MLP neurons of a small language model. Each row is named by its layer, matrix (gate and up: input weights; down: output weights) and neuron, and shows model dimensions 32-127. Each number is 128 + 32 x the weight over its row's rms, rounded and kept within 0 to 255. Numbers have three digits each. A neuron's up and down rows have the sign that makes its largest values positive.
A block is one neuron, or neurons of one layer that tend to fire together. Before each block is what it responds to, as a language model described it from the Wikipedia text at the highest values.

Description: Sentence-opening time adverbials. Final token of a sentence-initial time or transition phrase, as in "Three years later", "The following day", "In 1971", "However", "Due to".
L6.gate251:071124146108152155109071106114111130114107112135149149123137107100118080109056102170120104127104105177191120069141148105100122156109140158112188104174156120159064144135124134125103124161105202142092161136192130135066112131173143162128039146165167099108124130084115125095153164081116117068
L6.up251:089160107120114137108102077114136139173145057144118126102122198145132137142132117178113133130131096063184116155100122135116143117189100128122143136162079170178133164117137195100202141173074109126100134077147131153149147133192154122151115141125135139141147121066115148185164093124110174123
L6.down251:096157078110139128149073131092137124116130063109085187139117153122131146143201142149166106127107124141112143148067161144108120151120128101169087163133127155166141116136197141121118091165133130145119126158177148189091095156135186091138143138117155095159154150072095150133177107101123119150

Description: Sports-stat word endings. Final word pieces completing split words in sports statistics text, such as rec-ord after a win–loss tally, appearanc-es, deb-ut, Le-ag-ue.
L6.gate451:123078153144202214160132123079127119109062113158159071111158157162131150176101125131098166130151060108112099111112091087127114124119171128150154138170136125110078186187096119148178099155126134064129092101160098165126087129105180126148108154135106160132099164164105172093114143144073209098
L6.up451:196068085090141138115117091146140151073086144112149088109182149076094113160065117152048067113190158100114123108085092085139133103088176121195177100155121090131084115145168129132137110085131179116102139077069117123140106127101094072133129141109165114120117134169140198106172086156095146127
L6.down451:163140158129117137128109093173127159103091175157172090120164083111184105106051138140101134128124118144167108122123130166163165148077098146083172101094164085135097128138152197109132111114117124158044090110093117185176182146065126128156134086101117106114151144138182141099148060121117175160

Description: Unit-abbreviation word pieces. The m of km² in area and density lines of place infoboxes, and more weakly mid-word pieces completing units or words (sq f-t, sec-ond, F-irst).
L7.gate359:149095099145127148162105139137112072147134128145128107152156097132153117148167212141125162160137154071120103125075118111192120091147088129087177128148127182130096103135109142180142148144158153114132174126133145096157037139107096157101098121081076089110106123178150097124116123132098075131
L7.up359:154079147113129121166134170118092103163102119159184110119095166078164124082154110169103137141072105104115155118154129092137105119055118125071119081126100166110153089143096100179125114082123128141212139124126116171161052165158120153139140108126074129088178135169133143124139108168122122160
L7.down359:120181056161107109167126160130133076179154132151105137115070139103090064135052135122125151184111172131144084106141140123175156111093173076168141121062067091100164143143187072113151132148161110120154064168150127139142156160124138173093080176102194102126156087175138114157123126099069073119
L7.gate1127:177135174142143183154066102101037095121153146170160074118126139119201084113127123151135135073120117157103162133135136099110129119079126135150097103182144174158201159126105087102152056100138155151121135126188041167124126099105141096117121131113118114183108131175132107131146124096142110154
L7.up1127:151096122103131115134117123103126099143147113126154149154182103127154090134147128173142144162114119171146176108141164175050131108092116179183141153054165179095120157066103135140112110132127173118210184123114113172117187164131150149111091104084200183109117123133139144115131171113093067082
L7.down1127:115143168118178115161085142106123120149158188098098107078100133075110094174189142112153084115108116152119122182106098120188125156079205130139098136059170135124095139109153134121079147124085198125108169095177098110154076123148176159141092087183156115084105175139128124134136095148088075091
L7.gate1155:136130058120092107190032150106122133122119161098080127119208159148140130176096098178086162070119144120192182064124067137140113131086096133135146146098092129120116145179155161112141124189129155188115154035153104134190155124070207062110128113113111191141132182081136100078138155116127180165
L7.up1155:095144080123172179073165147205143125151152105126141114125154124117118103137125146095129111120062131141146129150157060127116227122083090199153125174091120131133123092140086105153129116111157105181102109093125131198108127155118153073159129084156080108106129160141082135137068151110118120148
L7.down1155:121183132174125141157130119051144141155168129135125137140174120163190218124116083154128107111124152118144121138144109102112166123061149153177081133089096118089106169179115135123142155139142163189114143151114065130165061062160160128165086140151171084147088152070168089117106108136175083178
L7.gate1288:133121076115144105138059169196175092197113151159134174142098162168077079092146123139168126162127165069106089167107068082169185125121227140124110168131138154048128092124138123172126106127113110150135110094038134107155147158096170088120080154166161118120146136062158091143081082183080106118
L7.up1288:148150052156160121089083099170093070196139088075115155151088157171102137085130129140142085120133144181106166131084119052145146109119119132094102208156070198128131087187112174170151130176164103158107147078119088103145135152173108165154098136188078126102121179116141167107173157111144125166
L7.down1288:115119155168120114102156135110066162126121097115134130089139132103180106151090142097060137139100132067104122129135123098166179123171131121156085112129156155111108110144141066124192124107166155091130092120123152089145137180137133135083083078152119084108205198171133095135179134123128136175

Description: Closing quotation marks. Closing quote marks right after a quoted word, gloss, nickname or title ("paria", "Buddy", "Jingo"); weaker on mid-word pieces like el in midfielder.
L2.gate115:117139142114112148144112155146121088132174131130070133186149137133161189170131133085133126130098101141080123166111147095108164066130123116126135131176111156181141114117122167143113144144093168078158159135097081153167125126154119092138102122064132108140119152152149081138148165118074139134
L2.up115:182134090101090165098107080131026173106181136084112127109118114108154149123105127136145138124147121084174109144206136083077146153119125186151112174106104079121091140098199141091125115110104138111127129192154120180168160065083153162120149068081144065106098151118133102094118112075154132149
L2.down115:143098153127112132087114171121222137076045168077069145134158100134121173133069167146119201127118140138105121107099067177152154110185143112137139122168107128178157155106164129130134169148173101117121151156099140143131103167118129151102181114143118141085167142120137108092107082126124173085
L2.gate821:102069092132138154117106132130059141115150173055161143134090162136154153139154127111129158083083150162129139102154119113087108185106119091040174155170111161225158103109128120139127145165038093146161112112149111143145121158134130083110154093150192121109157148077148171177111108171080149147
L2.up821:104126080151132126147146106112144153125136131105144136090155098102197138109083147188153132071101132112155124149130188117109130143089139144086097119173160088142090126175188145107134124134105140127130107114107137069131148094124130112163099050159126124103145143170089134139099112122096166135
L2.down821:082139113117101156116144139153127158075075154125111078134096112138176126134127110118152123126128180126100108139097113081152135131098086078144112126163118134123084152182148146132139117165111154210139123151175138160127067146161133137070127082111070065123134082127169131069176124136160093142
L2.gate981:142110157118077125148118155128104098113089126111112122113087080108096110110173105161171136086135078128110111114155120132141129156228166119143102135161082117110207138119093146112077149170104121121120155138138129138087127150202135107154111206136155213093145159107138130152123051087121101060
L2.up981:127094110088149156149061107148102143159108146122112152087105121128153192143127094036108095130144081106115088146136130130108159135160144072062145153138088132147169091110147114143104154085082068169086137126126155117170154156158162099154131124145166125118080116109055140084120150069097159116
L2.down981:105094155075093132193088126120163108174130124159119092171173098135140148178154139136119086122133135044103146173176083094104112093055111094090085136173148134134147117175144091042067142152153113143051113140121149124123088138132110163206098076145137132118143118163109107110154130056081176104
L2.gate1136:119162116123100182074077131127053162078082095086068119114139078104188095115150120109119128176161122092078145130117093117149073073177100133089102117118140139139122077089121163113097115100102149132146125112138098106117129170132091102110090124155152106106126174156114097088159130140140135127
L2.up1136:131096136126100183131119131134093168100129131179140159133193105045132110111114108137170137122093164109110132147200199086130118126132096118120183066110106085184155164138194095077100139105114133157188104112160054059100130120086088130093126073140171153128205133135128171057142165158119143155
L2.down1136:090098070079136165169126092155052158109109122196110133118110120102093107110085128144091151168085130086116138157130102101181066100158157180191132127183146164173126133100123083118117087079102122149163116140104113103176057138102070141096201033079151135143155074124105155102075112143145076144

Description: Mid-word split fragments. Short inner pieces of words tokenized oddly after a lone starting letter, especially "at" in w-at-er, also n-at-ure, f-i-eld, k-m.
L2.gate209:093108146173145121129203119071188116104106169105130167069174185138125136142105065101156194152185118147136082149092125101155063123145091093119113113136128192139142099091154145150134169112096109152118104132113122101059095119170098129110085077122100118175105097136117128099106095120120129129
L2.up209:121139181142116113127168080142180150112120086101136144108108152164130129047105133073116155173217035163200109144078145108173076129145151119099108099136139184123139079125128116108114192118189109199126095099127072088148150134147098120092165059146081099122057110112067146138093142177160076101
L2.down209:141122076173166081148158123104166146083119200034122134141090142163108093128089091109066155129151171113110127107119113104140167070130106112123137118180158135129122078140169132115158105111164098144114141114119131092136109102137148136084134151185105138150130119131108159137124164103109137102
L2.gate347:147083147156147134220189140142081096100119102144140122140114124168129161092100165067143101145165114144159108178123116111092107098082144152165179124184148141087128085107114141166137119127149101100087100075084107170123106167094146143089150157158108144165136157104126128134101159115093124126
L2.up347:172154097130149150131101076089109069144131086118140107138052143134149125111117138092134159186137156091095063152098097139101102148136145096198180164181100144133147115123112104118105197134136102078150106142147066193149154092103095148116124083127138157139115135097145121092106146150069167181
L2.down347:114127184171149079136133122095087113147085191094117071116171185098183111095043105127086125145100154137115109137141115153166147095052062156113134137182090153101095062114085144086112138132133064107120123103098122115102116103160160175110105181107106154083165117154110119180086121142139133063
L2.gate694:165095145150194074123109130165146186130125159093120084144050148142141157162092143145143109118080125101098177120108062175149173139124124121140195129128138106120111207111153132174101170117131098113076187107147106100113200121160125150135139093109106176147154128066095155095122147182128087165
L2.up694:176144174126183165158117051119082169152203152144179129137092095141164091122183138144135123157141093097102125160091192079144138107085151101135184143096113127177121132128088097133176087071137135133173116124114126085142138175146122119146106178123129084108097134131085176113064152132150044166
L2.down694:147153155121133160097160162141153109181133130167140124174087136137160140093134153210085130139140160133164096070044126140109126146102148106135151149223096123104068181116137122161081109141131155125142119145123121129095103186111127096152145134158098140125128123116122190166127174116076103189
L2.gate1208:096148127093158062094100093138170132114125113089095129106078156122136112117149142106095137098112131148208141163102148056094159131134181122181130134102095139100103133114121143160155152165128098108149103125124091120094128067100133116110132143154076128141125157088094134123126136190130039142
L2.up1208:150164136170168111123106142071124071144126169102063107151123166123152206124104107081118118100185113110218127145117162095146153147149166131177141102140148152140166166113088152119155112133091107164172077143077050161095128125068093166090115163145098119121076117164108160117123167136116057100
L2.down1208:124168133195130097105169173113089155099105107099102191142111177141142160140178130141097166143104124128136131142109157166127157192136183154109171152145113130100075119097123203123109120055165149157160116131149120138120131146116138162119173154207102117135149124166120211136103124145134106106

Description: Sports statistic word endings. Final word-pieces or commas closing a counted stat or infobox field in sports and reference text, e.g. touchdowns, appearances, games,, minutes, elevation.
L7.gate270:129126139110091169168120119134150062141162117081114115116159119133184110174049176120113167041152155091149147122117135115131151145101119133127150142166099145109110153155126091176097141063094167198109097138121089091114139178177117116145116138127192100088121119096092151212128107115123107134
L7.up270:098199129079162139122074118141083138114150104086071144167156147092142122153079156176145123122144109112162111099130119115148117084135133084067156102159135129107068153133147115170121131095122105184131108164066126130091116063148105120149152104095141094117100084133139104148102107157113135149
L7.down270:141145160098077086157096162093127128139099090156150187191119129169185137138171112132184124188151141171114105148118132089145078102172179105077042082139092092128093085092159185108138100132094115161122153182102127124134143103117189181109143065130213078162083101165132133095176117124147110129
L7.gate576:184113134125135173121048158144140107078104101078148103121135071173102143181154165141125098102159098147062124177167108088091142149124103075175190120144147121112103092144163193098091119149151119114069123067127116099140116131078134105132103103176159091122140153102125136080159146175152210087
L7.up576:136125130117140120138162163171153111170062144082117135118195106133119159142147170124103056075173116104122150110158123117134129068119172089122139197087138130129128150093131158103135075154130151125127122146151146171162152124083097141124174122116130136144091132184130105095083113142125138173
L7.down576:083130143126134104182179097125106192187132108170103127109120072146088050143187079144166111109168123095153111106134082129101123150139135150089046102125171093153136164141133178215161112105193129126083110162103153133124154102121151124113095086098134163156121085121121107178185119123136120147
L7.gate660:147106142132092105144181087162089102107108132179123118174231100102095115134126114139110137116120184167136136089140128061178105133090146131157132174135061214055165127150145126115125129159122095122114069061124116109216168164174138125110140086053136145095117133166142148071080141151168130138
L7.up660:185096135092113167137157133184081128148154140108119146096113182118147168126111172138140058108182124134123106171097131139101189115109173150106103124113132113104155122151137168140145153124112186095162148134091152145140083184111127112135207165135143128162108134135127115090150209169066136077
L7.down660:205123125171184127141103134107133074129135136177147106128095175163137117052146029139107092142152075117113186125123099116126143087165117135138102195139127103148085105118038142168118141133108146127118142110177161137172108117113124148143152143197156119121143114106087120090114102134154162134
L7.gate1308:097108136189118129092076108148126098112055088079147148139123105130070152090102136131118129094152138139133140167078103150118160150143137136168169139142128074171110099053161157098106081156098110138114063108195152145072166112065126149101140150087197101187195193148123118163127147133109109115
L7.up1308:094166017101141120084157163121101132080010136143164192138121141162118173104105135126175153144117126074161103135128070125109139068105126070142161121166108119124210174193109119137123094121112114099135176080120117098157152153093176147173089128134157107140104153167107144128090129096108105112
L7.down1308:197083079091098167155116123115122146101140135083078099195110100115154183154205096096112112132149105182072094152166201120116157145179148120105118191114154128152164102140152113110105186083094130105105130142075144059120152088161144073190092090085129111093094084139161084139068179100106119164

Description: Unit abbreviation completions. Second letters of short unit abbreviations after a number, like the m in km², t in ft, m in p.m., F in °F; sometimes mid-word pieces or "to".
L6.gate661:126152127111120130144089120164128134167154111151103089140118133113059125153135125166142135075070169098105115084139120068133230092119146193172126204097144105131152116163142096131117139122158169142149185098127151150095126155093130096126094154116205081143116154152080127124038130156125106160
L6.up661:163121097147131114123150161194122165159177170149141093150117131138109145154086102127105207127124076162161156087076157186058110105043121200066150145122152138081095139137045145181181121160172094151174154088093133123117156133111135072123103128092110076161120120155137153085101133129128049132
L6.down661:155143115104094107127106146181096164141140160105136093177098162143097154130100116133148101137109081191136124138109083091104087128086155201145109104101149188153136134156158193118189136134162141156153137096130124087057062130140136140115122101113117086172112138116108146131137113106133061158

Description: With and -ith fragments. Fires on the preposition with (often sentence-initial W-ith, or linking nouns) and on word-internal pieces like ith, ist, or, lect, as in faith, consist, Forbes.
L2.gate295:134133122174149085140128149114136146137099114060135137134097089121106100119137160093115122089091047177110188134086143135130124075090154090141167122130135156094158185140145118132048112120152130065099079146109113164139063133152079139151137137120134111092127142090108095113210157117137127142
L2.up295:072150165151089106131146145147107177123169122096125149124106109130109159097068193124127118134056143121137106097106134145137176190197206115128194086027166114115175110137168140154075144077122148139105116108142068119111099144136102125179124141104112090129171179115143064187128174119110156123
L2.down295:133175170180141110130126099073112206140127096098141148098089106144096096173133119081147101077099178099093091119120172194144098077092152130106188120099098198131146123088165067111130166101123168176094064137112118150173122136101123107166110176129096123123149116113138143080113173151079199160
L2.gate489:171134094122107145141052081118028126110118081127153175066072182153105162174146098137114143136130193158107091084029154108171124147122097193157131125091110127106119129105090197111126081169094067111141144172161133136138053106129123093091073169125132166119100145068141102127153152167123136113
L2.up489:199110088142094160114055122135108127128134119087157166085098165143088144163088112082141146127158145088130109103064132084145104076152155173185102124139153160102112103132123196127170093162117093108164120158145132075122105097163170133081066106119126204137134156161179101135138125146107137169
L2.down489:141115138154152092081155166134094100167124159088133139126060147178081124192138048080122136123109119109096134144073152131135113103114142134126134100112158200112095104099098184166163083120076135170213064163136103094100160093097151111128091104134141157194110127159126163163135084145100141082
L2.gate528:141139119098093156139161114106106155173134101170142137131109095105136144105174139114134125133172098159118144102110164166119159137063155097168114076080113182226164123086078116125146161130138155137110153153148164137121093122119077179132100153145132174127173173090099127207091116093103058123
L2.up528:190147147143128145120142133129164108155118130105122160148087175091142198116158177153103167104123098118148110129088129154102199042097115140161114098132155160138168132128163017121149130095132124121129112118145118122098089086210152196108103130137111140174100107119136153144135162114124132110
L2.down528:097170062137107176095108118048107114125139114105132106154079148114150140092143119093154173128081107076049180112082186198140049099102141130061126145080124175126154097164093077181102136176164211128101161075168104119138156060126098162106167102139088173140159134084176075104111088111116123159
L2.gate1130:183111120163103153158089171138117069177096098067158142143128135136074126167119064121149095110130111137138134102096145139152147068097122119145162077183168093195141121153152098106096180108159132139126143147142110148121097145119139028120096183086162128161137125072155100131130104195114159075
L2.up1130:148135130126135136178058119129107098143117131120112109122161160135058095148128093106116164095124135120169110125104187125128120142078112130148187081142092134118214201117169154101145132146084107151179110126155132094097133155102170098118082219118177190132105134105161148113082124122098141069
L2.down1130:061111100168138106099084143165116100126043105127063092095178153156093063164149049075104145172135139082113117136133190139091134108087094133121148117143099118130143074146124079130123104077110096184141055165078118117105150088140141109132115173099126100153088184143151119127107149111116164042

Description: Clause-start before subject. Tokens just before a main clause's subject, mostly the comma after an introductory phrase ("In the mid-1920s,", "Following the battle,", "Despite this,"), also "the" or "that" opening a clause.
L7.gate5:078181207188122127089170135166159154116129141166157129124110155065070123088078172125102124109097129127160137114154129100147097134227101086097157169136100144173066071157127151116094074134158135133120099110193102114046100142086090095153074120131161188117110192137128136162109116127157118142
L7.up5:113114125117151139102168148162154133135058184094121122151122172073067127127119119186066137099139111143188196107133178059162097158132138092122193120128180142187127126094192125145164166147188132073136142155077069121105127158136150114112118102102150200127091105157168128086132142084103074122
L7.down5:125157069145187172108136150144152091138085197122133092138097084110115158149116111115178156124139157156148130082225149104161218096097104104077157127115114102100128157170137068156170157089134127085143053133161093095093136149144132097128122120106124159141152145190125137173128112059084077123
L7.gate31:137189101144156163067039118098109191156084140079196163152166144158089140161093126175190085100132085167134176111148187113119127092102099103139069119138077130137124125128168111090124128137180161180155103168149111084057129134128150136118070097135142135093119137107125142143149113084164078153
L7.up31:115123119082199167089143157148088119155085082163147163127111153125093152139117141139132141101132126135152109116127134077108142131078118072145091189173079143117116164158149180179092117128158107082103119066192165115154136167159136130132096091145194120177093138116132181133113119093144177063
L7.down31:144138103119122130165117112126140111109124094108102137148109130120133117163147097086121151150131138046114079110086091117150104144142132096128145072133037151120131070102099157163071064180105138131137082088172106153164100108133155094162107144133177169156174138106116144158173099132154155161
L7.gate266:100087108086163132080122124172092178159208117063129105114111152090101137126165182162115139153097138097155118123129162100129092140175145158144134166137074129113139143118160090085120144124064155162117133115147113114111137120136116117143128063119133133119169119104151174156031163129131123142
L7.up266:144225154104159137088093169122165146190085130042137130137117081140079133202136129128117130109148131155131170074162145173095065146098092145144081119128109156152094134145130129118126121133150122124135122168209077098098161174156124104153078152138131112162115109121127195131107101097150139182
L7.down266:212187113135132149127068107120126181129142128065141097111075122116160170133085083140124134162137126113092133133117110094142144110127121153128134146159132115157158154165171132169142083093166145079109099186165139167126153114161150157133095153129112160098168147149193090186136108136146115148
L7.gate843:086169075147169130084106228130099135150073106116140164057143135112115164132109104174118134086151111177195156128108191128134040134120132094099124121072109139145147150140093152157113128125142108083127118163166088158085123132166090156124103118152126158091105078149158177130156141098155057140
L7.up843:164140101080165147066127058092094133138132142155160083134143120147163186110117122076058155148120077140119176105104166156132151166117115119084089166137126176167099144119111101182153136176130091065070127086190117135136065138173172125150120120093163139173085147132132095169181096129157119144
L7.down843:140157114071138100095123149139177086106090172118109085134120095177186132150140121087127104113146130164081091137172076174102153120136113109104145167109123085151071126172115084140145073099113145115167076090175125099150102108131150055117078090091141082169051074137134129203144091135083112135

Description: Citation commas, "As of". Commas after surnames in bibliography lists (Gelernter, Maggi,) and "of" after "As" (As of 1983), plus scattered mid-word fragments and hyphens.
L7.gate227:099137104133133142092092184087188071150148076133129149081105126151096184148137138168166160105103157177129176142139169130132056049139082173158096129113123114079170121048125095177090116118177098147055139089122137129110062134144162143054167105081172103124140157147155107122083122069151157128
L7.up227:065133182124119088115167116109177163139141107145117162178193119144113172172094127073181076082081150140135134173147144136148122121155132178187111088076134155053061093144085124121127118162127125164137107151110161111152077116067106130127241085098119142133156136133103132136092124055212150178
L7.down227:151230141116136147097146115129120166162200097146183122160094138139166145123122147136075032151119105136140141131118167147081145195168112118112137157176121103124148095166187136136082174130164121146145129148161159124138087133122110176183122111050147106139147172158049089131150109151180150110
L7.gate472:058200106103091107082114190167120083126152134165129148113128137092133134172147142103112107134160206059142134174097098079127108143113069142172155080157118125112075109139134073080130165164122149108158075099103138134159065094111122123165143109161095081168178091156145095203110131155130076149
L7.up472:133179137155172148132188160123064135093144120172120135110106165152121088111079076130108108072138114088137175075155120125103065141087117140150185178165148093124123191122160141182122089128138096186132166090086120132077131108106084123098111095116103132134099109141079125145113227106180108135
L7.down472:131175133204109193131126137129136055117114079044137077134089187180087075176104200097128080116171090164111151147131115073080081109070103172105125127186106100130143121090131185149180178124121041134077140155093172154150178184131152126152110092156056142142147109135127133133115154132171157152
L7.gate515:157179167165151115108080128166132127140179150110176141125141119178115151147137108145175183092143158052064185136144156122072135116085101158104164114129117184133153130184176162129170112041079158126123112145095148129114094100131152077093112105139131109126159116124136158120129157066152127106
L7.up515:172132140104134091083165098070138176096154132146151143089135120083086138077147114159127114088176113089105125095153156115128126136104072117112153094097083159144089152165119185131063095148139135124105099098154154167086176127123119144095128127085119117102138182113091165092090174126101094137
L7.down515:136123183068167137127133115175137150197170147139108104106145201119118111140084135167110110149124128107092144157141189156151099136093220158132070110106141163098126125125138154072124123090080130110113150117085157150111131116145122079135077101190136131134134160196119108140089091127180122094
L7.gate1073:173149087035125154133098138137145116116158092112153085122155090124173146169150156124123124075086143112131157107193128171134122109072058154165077154113145167161056137097108069135076145172114116062149102121143153107134099108146140130181111140125086162148086124181126136126187140118208068139
L7.up1073:141151145132163175112098153166072065108117121130097120153124112119164106095123122116150085152152074145122191090139132097102151169103070155118140191079066160078118157117150096113211117148106121134163163115121141137122160112045179137119114096124108130123140120141109100145145122152153167111
L7.down1073:158130138106138148166100137145141123203160175200105127152162082098133135095079119112134109096177125120095113158141123076109162082134116201123074138135093146117143107113127179157198147113163095115114106131101152127122145163129135106081112121124160104175122194110146129080120164163149158140

Description: As of phrases. Mainly "of" right after "as" in date or census phrases (As of 1983, as of the census), plus "of" opening a split word (Box|of|fice) and other mid-word fragments (Cal|if|ornia, Tai|w|anese).
L6.gate446:076153198127090159145140180079164169091137149119079082114123123164170091145143097146074076107113123140147176130138123113149108084153144061140101134155067160095117144093124132083091189158085121088105136106103145139151085148106126155162130113153123118188162179143124090133133207153124126162
L6.up446:180156136139131121139173140131162154094147117133115086138142157149133056087060109100123181162140125110121194116147133149135137100106102125146134084086077158132152119123187136109131184187129097108109100083133097133094104101105091218141161123191113189118169138073102187113106105053130125146
L6.down446:141131182108157153060149138184176139114170096106113084181092129126115137104142116125117039147128146143127104152145180166128159135091151116096198132073081197159143186173106165111094083085190150063103081109153162129121139093116162132151131134078122135149188142125085145134079150163143117179

Description: Title-initial "The". Fires on "The" opening a capitalized title or proper name, such as The Suffragist or The Sixth Sense, also sentence-initial "The" and opening quotes.
L2.gate87:126134123083070143141110131140205190162092108122213100100149140112090144084107177165078156089135170147128180167143170094127097109132091103117144174101135139133095068104120153125098211118115098130117071110169152154078034116095088111171103112121058187148126167126133174136104143131128118135
L2.up87:139125085109079083118064116099119154143103128156198175133081181154112191129145098164113122108199154171116158153131106088148031101119084114074106134105114133170077110135083155106159120120118064102092106127157108191150055140082145110124151139135088151148132091140090152129133179100194093142
L2.down87:098117151156089162106175113153166132091076142110171132191126114109151136123149138104066167152128114149121095132152120112132090082142118110075170102071079137119075192156104129094136077149172098111106146078166076165097067088112164167145101171049113122080106139097087136137149133171101113111
L2.gate345:170106053124087093120111149140118090158116144112194152151095169116073152106148135098163103068167156170094161083157090131140136156119061084138144144102096109167065128170169125158153185076092122103130104122132137079169167140130109084109059141137160114077113086157155131127131108075170143136
L2.up345:142097126096130086102072082116065156174142159188189114088102145068102129092094195151091194119128115099133136187104133091091081134095121123107093188081168082128132117126118072074142137140141065170187095131182183111066084171113134117181140109102128139073113117128135127140105129073130165103
L2.down345:133155153070145149130098149157188077153092177157163125174129099088138176171102140077155191103112129143098128109135132156113139083156138116154096084109161141182117131125129142126181103135175093130168180176172181167120107103149143153138123059063162127134122158126094124058198186109135076108
L2.gate663:131188144107198157081182141178142143163093119122137140147174113129135175103142113134094154128178143141104114119143155108155090143129144109098103111161152108141144133148166118193114168134148103085097099101127154171136099132129131177124077194094094106134094127149192100109180120121114188141
L2.up663:114147142066162114130172087140121123161113128126133156144106114168096110072167130150131132093130140128137144074134156170209118205061076114116153121158120112211143135182145150168128129171106093113087150050103179147126113106139113127128092174106061122149127116170099103121200153093167140195
L2.down663:112121103119204150118084123050095119121071071141133113147112153135128107132126179093123177137127074104126128113136123132127144040167161165088143145050103125155121127167126154123162094175196162139138121136119121139087107130135126098174124141141103118082093119055090162126170112080143102147
L2.gate1034:098120088102112169109074108161158091176102136109080166155118148159099101068132124120078116123149145141183110109116108082077071157105113162054141118192108117146124101114163120121129107090140152067155147163143099113140124128074116109133108141068069155124127088066090112167150116139115163180
L2.up1034:148107110112095067141117144105121186138090150106149140115146096140143090065089188164102127148096124057197112153192133144139119128130127106104110121167087140105091069130157140164133144127105105111129173123105072139122072151077142058138130152109085156138145126084130102113121172124159153097
L2.down1034:137115150162155170122170106158189113151111128128136145094070106154182138118127158071174141167166097161204209188118099073069156080174111163088139130152093151149141183136134144170100140101124156107123143136153098119177085171110121137167097120096118140126052176161152149141195166115174118139